From a checkpoint of a small transformer trained on Wikipedia.
Size: MLP 1280 tanh GELU, vocabulary 16384.
Architecture: LayerNorm before each block, rotary positions, no biases in attention or MLP, untied embeddings, attention and MLP in parallel.
Training: a variant of Muon for these matrices, 691M tokens.
MLP neurons of a small language model. Each row is named by its layer, matrix (up: input weights; down: output weights) and neuron, and shows model dimensions 0-127. Each number is 500 + 25 x the weight over its row's rms, rounded and kept within 0 to 999. Numbers have three digits each.
After each neuron's rows, "raises" lists the tokens whose logits its output raises most directly, leaving later layers aside.

L8.up456:516500488511472504525474480510503525473500525498494501487484519524474514536509477513512498538487522469491568486484502524528491541501526534541497499502512511503528459534479496520540495535510487469507502500518502486480530504509513487498493525446502464516503509491525483502496495482493525516452497526527502534467520544506505470521462469466487521525462479483503468448475493462506509453457
L8.down456:492506479493480485482479556531479475521490527460479483508490478531518465479455517504497516487525501476490522478468436542472478494531536477484549488492481480529518487459524472499522500485449514529496450486483539451519542475510483472505531549540473503486532503491515476481487517450510518492456512497502486518524501506490486539546534474500509515517544488502467537507498481451544516472471
raises: "them ", "him ", "them", "Species ", "nor "

L14.up467:532517499505483453505489461503501474514492508498487495514550505504507471529463520459516493517547514495481477464490503504459517497515483483466495486476510513540524482497521468530503483505503552526485499509548502511486499523487444529475475571530515490532489562486527480525498513536470512512496487452478487462499525490507507508487478476497497502500551494465502466485525504503462489469502
L14.down467:504471483476478540522526535502472487471503540481500527526455490519478528473524487486500521507468521501505545529484526533496473491503453522527512469473503478469519517515467483448493528510468511503509488523511473495495477523512493467500534466474475461457553493515503542481455539471491468480483497494511488505489514472489451511523496475486513496505506568503488543501476477502502479517505
raises: "both ", "together ", "the ", "was ", "all "

L7.up1253:494493477539493517477506475539509512441492514516530474495469515504484477461507492445474504544527496510508512493452464485535530532489523506484509515480530541528528507471495499505492475470526498524544519470499509538465509512534484537479507560471481457514526457557528558505480495497495529483493523511498513547507459473508490517503508498526498525518439552492505467529461489446493482476495
L7.down1253:502474482561519527476548542499501518472528500497514514540446516508464473518494514442502482549526478493548499474437487525535522490507478483494477491491509485486505518463491479494472508481559524493520514487470522523482529544532480537489495524517503491501499499540521524514517497488492508505436499506482516533492472494512472485509449486498518531521498523470452510532446482498445523497479
raises: "him ", "thousands ", "me ", "greater ", "them "

L16.up451:519483459462493495486497544468502522504484515494490496519531447480488503489543512483500474534517460515476503507504475476507440518522494514494513497502482484492503516487515518506512501494515533496543505492511509517519509460490512496524517499454515476515496492504563502539525488536526512551512455472494500459525464477546502517502473514509502485502509512462487529537560492497468457499490
L16.down451:536500471481472506473498485520525492492505530533480532491487535476485433484478503505469496500521532482449530475478524544529478475503526483502480474531488506486467546497502499534498443472524501517509541529474507512482559519474452467537463501476528515486541506515540475530560528490470492485486441481481493474512504485542509491463510513530538491535512482476500534522511489473510476493442
raises: "which ", "whom ", "whose ", "who ", "who"

L16.up126:532528526498489558509535536513460522488503502554489513486504451556493467538527550461514552519507506485512466519463488412501488526495467517506468525520485523475477514476500473501462507530471471478479499468478487500508471516472476519508467448478456535504488513533514526505502494517499499524458539538516484504463501522463472482515531506504508447495487502485515498466516504517500480510485
L16.down126:497461507500499514473447525483457518482524519567530474519536497513475456513475504518456503512493499486496472530514515519497477470505511505553554483507536497500488547463535503506445538548500520493485516499470513521475480503520443494519511524510472521441520496515520505477499527480509458524487513479497462511514562488504523525522453491502508502484495504493511469463502482432477495485468
raises: "ro ", "ro", "ros", "ra ", "r"

L12.up194:509529524534500483484518513523527542495516485495487484509487477497515538507485511442529465490520419484518527497529451517487500492504468517458513489473502476480485462517498502464500510487521523514534487457504517526496493491499480524488506492514497461502492463501513479468469485509483504534450507495528517493496497511538525493510513487485528448524469543510493575444466445538495508500510
L12.down194:485506478517480518504497487492508510498476508475463498495542529526453485500481477505481513520509535475488490517482525544533509501520511470524469502525499459485496490470466523482535496523459498576519504534510509519499503549492491474504522498503463489549532525517492519479516531502508488541506466512478515465547517499448452479537515504499468477531529439520483489531544554509500459495497
raises: "whose ", "whom ", "which ", "itself", "who "

L14.up836:501482514488493496512514504461577475518465538499503494524514459488494492511496502488500544498512472484464501487512485494464513537483520517477519524469460498496460480510512515499520467494493550510468541478485516586458528478533531520522532537521538500517477519486501524469490506543494510493479460474506486467525496492469499509496467533504512511500533514481512491517510498461493484521456
L14.down836:484493500497496484497516517497473486507523498498491465472497551480475480534510489504471526488506488495518509481479508515511504488517471526511498489463521504488480523499446510503541517469467485484467486482463510457511499525455491478455458495484503498508520554498486491493515491471521485477477549514461531510504496491502518490568539476461515433534466540446495492478517514482468524486509
raises: "his ", "His ", "their ", "her ", "its "

L14.up922:497497489533486517494552493527551488502521517461537462525498474521495464513480505517522526555489522516467523523480521508533517463483519495504516504554501535467485515503493479493499467502502504514482502482538495534521481509500498507487509465520497479530529465487530555525491459458493526504474463494490470458564468456484540497490510482481526532498467496506526480525532480485477446533494
L14.down922:490499502400471547542520482484512496521465495484492452473536550444518461500494481539500514506486517522482484498509466452499533459489555497509507524520483488474460503486486501516453477519497486520484524532505477575513497486467502480470478490466500505473513457549471490536531532489492513522517501506540486470533477510484503502534505542465479483505453547523546503471517519516465514498456
raises: "are ", "contain ", "were ", "include", "are"

L7.up586:506448487509484488534507514476502494497483511493499508469519502498488523515507508492460499524557475491455479514490501492487500521547491473416479502479541490482555529450526491506513450539475483495447479512477539471489470503507521529521480514460495524458499484491481513517520489501523504508525485476481498475501534475504488505463524506552474489516513469446496497507496500473522501491508
L7.down586:503501500489459480483496495477499500495521480504474496511534548487484497541499505500446511514522501470480494520520520505511489497528490502451512515505556473470520500475476498483522467501481527513460483516500540495437485501530470501519519495483475506484542482476498537516527496461510491545491527471515472498498515504521476484474515478490503537524497540459504530526493450505544508466513
raises: "\")", "\"). ", "://", "\"), ", "\") "

L16.up925:448480517455497477460510528495526504490527501509477525519487502500468517488481487445537459505487481463541468531503516498517493532508517469495539508475526492491481453588507489518500505501509486470518474507496516464500500461488504469492516542519523518489466503485473460540496470531506484517472502473499530491492506521516540487515478483506556518467493485519520516515566473480480486508513
L16.down925:550503485477449513522520480478503503479476488484521492488490541477539511519491478546456504511510524494454545523524496536474495489503474511537460494520473528491499510470498506498496485478499499491505461517522502489488491520526482527454463456510496486516493489522508506512506480465508505533528556518479406530530498470517480514509511559503477479543474521537503449497443503497499519468495
raises: "is ", "are ", "was ", "has ", "will "

L16.up120:511502499503515522479511529542462514490505501478500493508511489505542498452505486470534492494456499481540477529489560529488485508546528522546466513489504517484502481482504564523484480522519512541524513498527528489471473534528533508529513497509489470499512482461505530487511474493468482488480444508479503523510491515480518502505495437479507474497468502502559540508496477507522523487498
L16.down120:522508486502534525489495452471472478512485497501472529567444499508515518484469463478488505491484479455536499475465525495547482463509488514512452506479503468505551478491503505516519498519493484517537515524450515507458514571500490464487535489494482454506482531499531505466527492505465497496542532473519521499516476521507490450530473468458492521469491497503482514532531472535476521494491
raises: "it ", "its ", "him ", "them ", "an "

L14.up868:498491506502510535490528528467483520484514554477508548489504472492502546485474509501467512515496477465467536570460455524483512482559563525513512534468536506450472428482502465522483437503482535483493473503499513480510518546489472558512479523455505488531498483461487487492502521513513486462468485508507495503504541518478541536491523491515528486507513478497492474511513518543502492503514
L14.down868:515535471422491510464498538482491497499483562511458473527507524551521487539454490525501514483494445462450543505481519506521481494483499529510467557489531535495486468538503510532504558503485527495480474491492494505482511480516509473491532504516490483507516517485494493467500508496505527484511498482473462491537457491487482474513515503488470510511495473501527517472531459516485493466504
raises: "its ", "their ", "each ", "the ", "him"

L10.up499:515520534503497565474487535561444516487526486495516533512487470500524510503468479457513499502465458479537509554444508513510483504528505502481488498487527520497499470495491527467512477536462511520534528489497486484462493529532506456512521409497450464514478470510515494546480502478472474496470511508527502520513538479494501480444519446491554502500495517481513513497475529488509541458519
L10.down499:506544482467486561469496509497498503496530491476489538529490494499488502476497455508500527518463518491542533506434497532512481485548512494507519525497531490473488504489477500483481526503499472504519526516499516510468523539513498465467517472467516523458496489474514490486547477476474502453480495442529503511525477522508495500517495470461490509456494488530483500510485474501493550497517
raises: "them ", "him ", "their ", "his ", "any "

L14.up837:532495517555488455470519495492549494496482490525517463508535544468519504496490489526522475539498521517457535504555513518528541509490489479509463514505474474498507533451488496478480498537523499524483520451497544505519506487509462516495508525540546486490486515493535492480503484464528519504515520470455521505512489503523490523505490520513441525520502448497531517501495508466457531505455
L14.down837:501519532525493526478525505524478547438489511478483527492498468502510545463469498512505543489488487478546496472490505507467495486500449502512505477498530527530521518480477510507532492501462485495526498515493484544498506537485547467518498458519442492513479468510526524511488497493472496484473481507517484479516501477464468536538502502488530476536466531468502519509491522493530529488543
raises: "themselves ", "together ", "together", "ally ", "ously "

L7.up57:493510495527477519486524493506492479540488532469543506528534443465484507490544524471515502497505518498473522513468472512568515491517501540472489476511480536479489467508516523530498491470479487478474462471506493502485442482531535502471483495490489483557517475537474531536478529487463520542503483542481522516525493459466497507529500507481479519514492454497507514495526510499446463519490
L7.down57:487511509565490536515549478488510509509499503516522499505535455462473481490486491483490513490521554525493490555446497495580527483519503518495466498509500529506567489527496519511472519483500486519519533484501523523512500505473511508470485475492507470486515493532519496533486477491490475524506470516499548457531495454497483524525502494503497526508467463475501485487497495457525497540520
raises: "were ", "are ", "Are ", "have ", "invol"

L14.up1013:483549481515470486476553509537482476471448490488493514498513455515464475538516505525484531525503516468543524569494453489507519514536518446523531494499488524490486458545522514519442472484460525543492481464490512466497500537480527531494528486471536534496503465510498487524502507482517492453485490514476519520534479543487532496515528443483514498523479532508531506477528534494487490508503
L14.down1013:501531490528507504499463511486496505515502488468485459501530517527519517482517503454502491472502493500489491471484478473515541541496475518484514527466519453502522502474527486501496458486545560441511535482475496469510487473474499489513524522484527402440506565491495502513491492502503509498509540509529512514507524511475479518507473530503503476523494537488520475544507534465435532473511
raises: "him ", "him", "me ", "se ", "her"

L16.up247:452457502536475471493509517498489487545482488511466482549500490550506461486489464493526476494544492504505503491523466485505501497515467509526523480501472487519509540480504487513496469489486529543490518482517464514461548457509498542537476509461515513509501510497551473496447485499477528536527503536486506457509527508507480492474464471485521511454480506510478537510485478517549470444502
L16.down247:518493488511474481462537504533484516520484520511502488527518499516481461473513447492546489492492477515473473496493453478505482509527467537493487509513496444524496498509522459475495500525509473492461513487539495485497535481453499469559499532473516494493460520486460522475509500498522540565514528467520534461518514457497511539489484483475493508501540509534496515496517461546506487506467
raises: "Since ", "Following ", "They ", "From ", "For "

L16.up470:486501537527475484499495570513477530507541514512514522498489480509465481484534506492480469495490494498503487573460498491449478478480515507501510470514506509449484521470541504510474475539487522588468509513488506489531497491502507480515532490495469492517481464505484531564470459488491472481466531498501504494531538480480474496472491439499541506489492516481494503509497530465462534498513
L16.down470:471552481454539536456508509473475508499481536485504513509535479517528502506521494505504481474519499481532475558483469490524481482500447524503525517485573522478523517490452547501482564511484519514489522512480501480479504504505527433483539504503506478523454477491542518490472492493518517498512473485464499511558510492527510473556499492491484509451473509506479502469538493474501503523517
raises: "them ", "it ", "up ", "these ", "themselves "

L16.up8:502499527531477549520519496505487508510485456480456477501501514517475546526481500516496536529519480505486493504517501516499541498509484512471520438519507495524483437455516479495526482545516471525478495484513538486536528531514461486566508473501467507544533499496527507497488496472499519545487588531492483447507529503530520512516525503455510523493483492538492464517504466485520458489484
L16.down8:482481501527502467545523521502521526534479461499537490501529507508492512504465508497482490512529477520506514505520513535524484488508487491482439508480523474480491521492502514517553464447464486509458494546475535493507480497495455492535519484480462536519501524525524454499482498476485492489477507518464482488514486481513509504504531522481446498519475498518473529487513497535455508513458
raises: "whom ", "cerem", "each ", "whose ", "which "

L16.up827:470517522467489489536523538470463525489536514516473486490499499520491520466489514498494476508482498496495467514473531481524533472524512485560484496505517501480503463522521480529460522532514535551527450492479484473516501481486488493528550504505498519492521497476522502508442478512500472511524492522499500524477502502512506504448487485540492495521499522493489515469501473507535459498535
L16.down827:511492483431492508502537547523513525520492539526479492522525499476459493504493502505537524516511489488495547494497516508481539518484469490513510463491465445450484514493505437543457515517491557507524457484488523507485500513486477465487482520482506511490519490502484502520523511501495490508493470487498471475506495531520489489552514498543473484513509483506518485518456486473493497508487
raises: "being ", "becoming ", "contributing ", "earning ", "succe"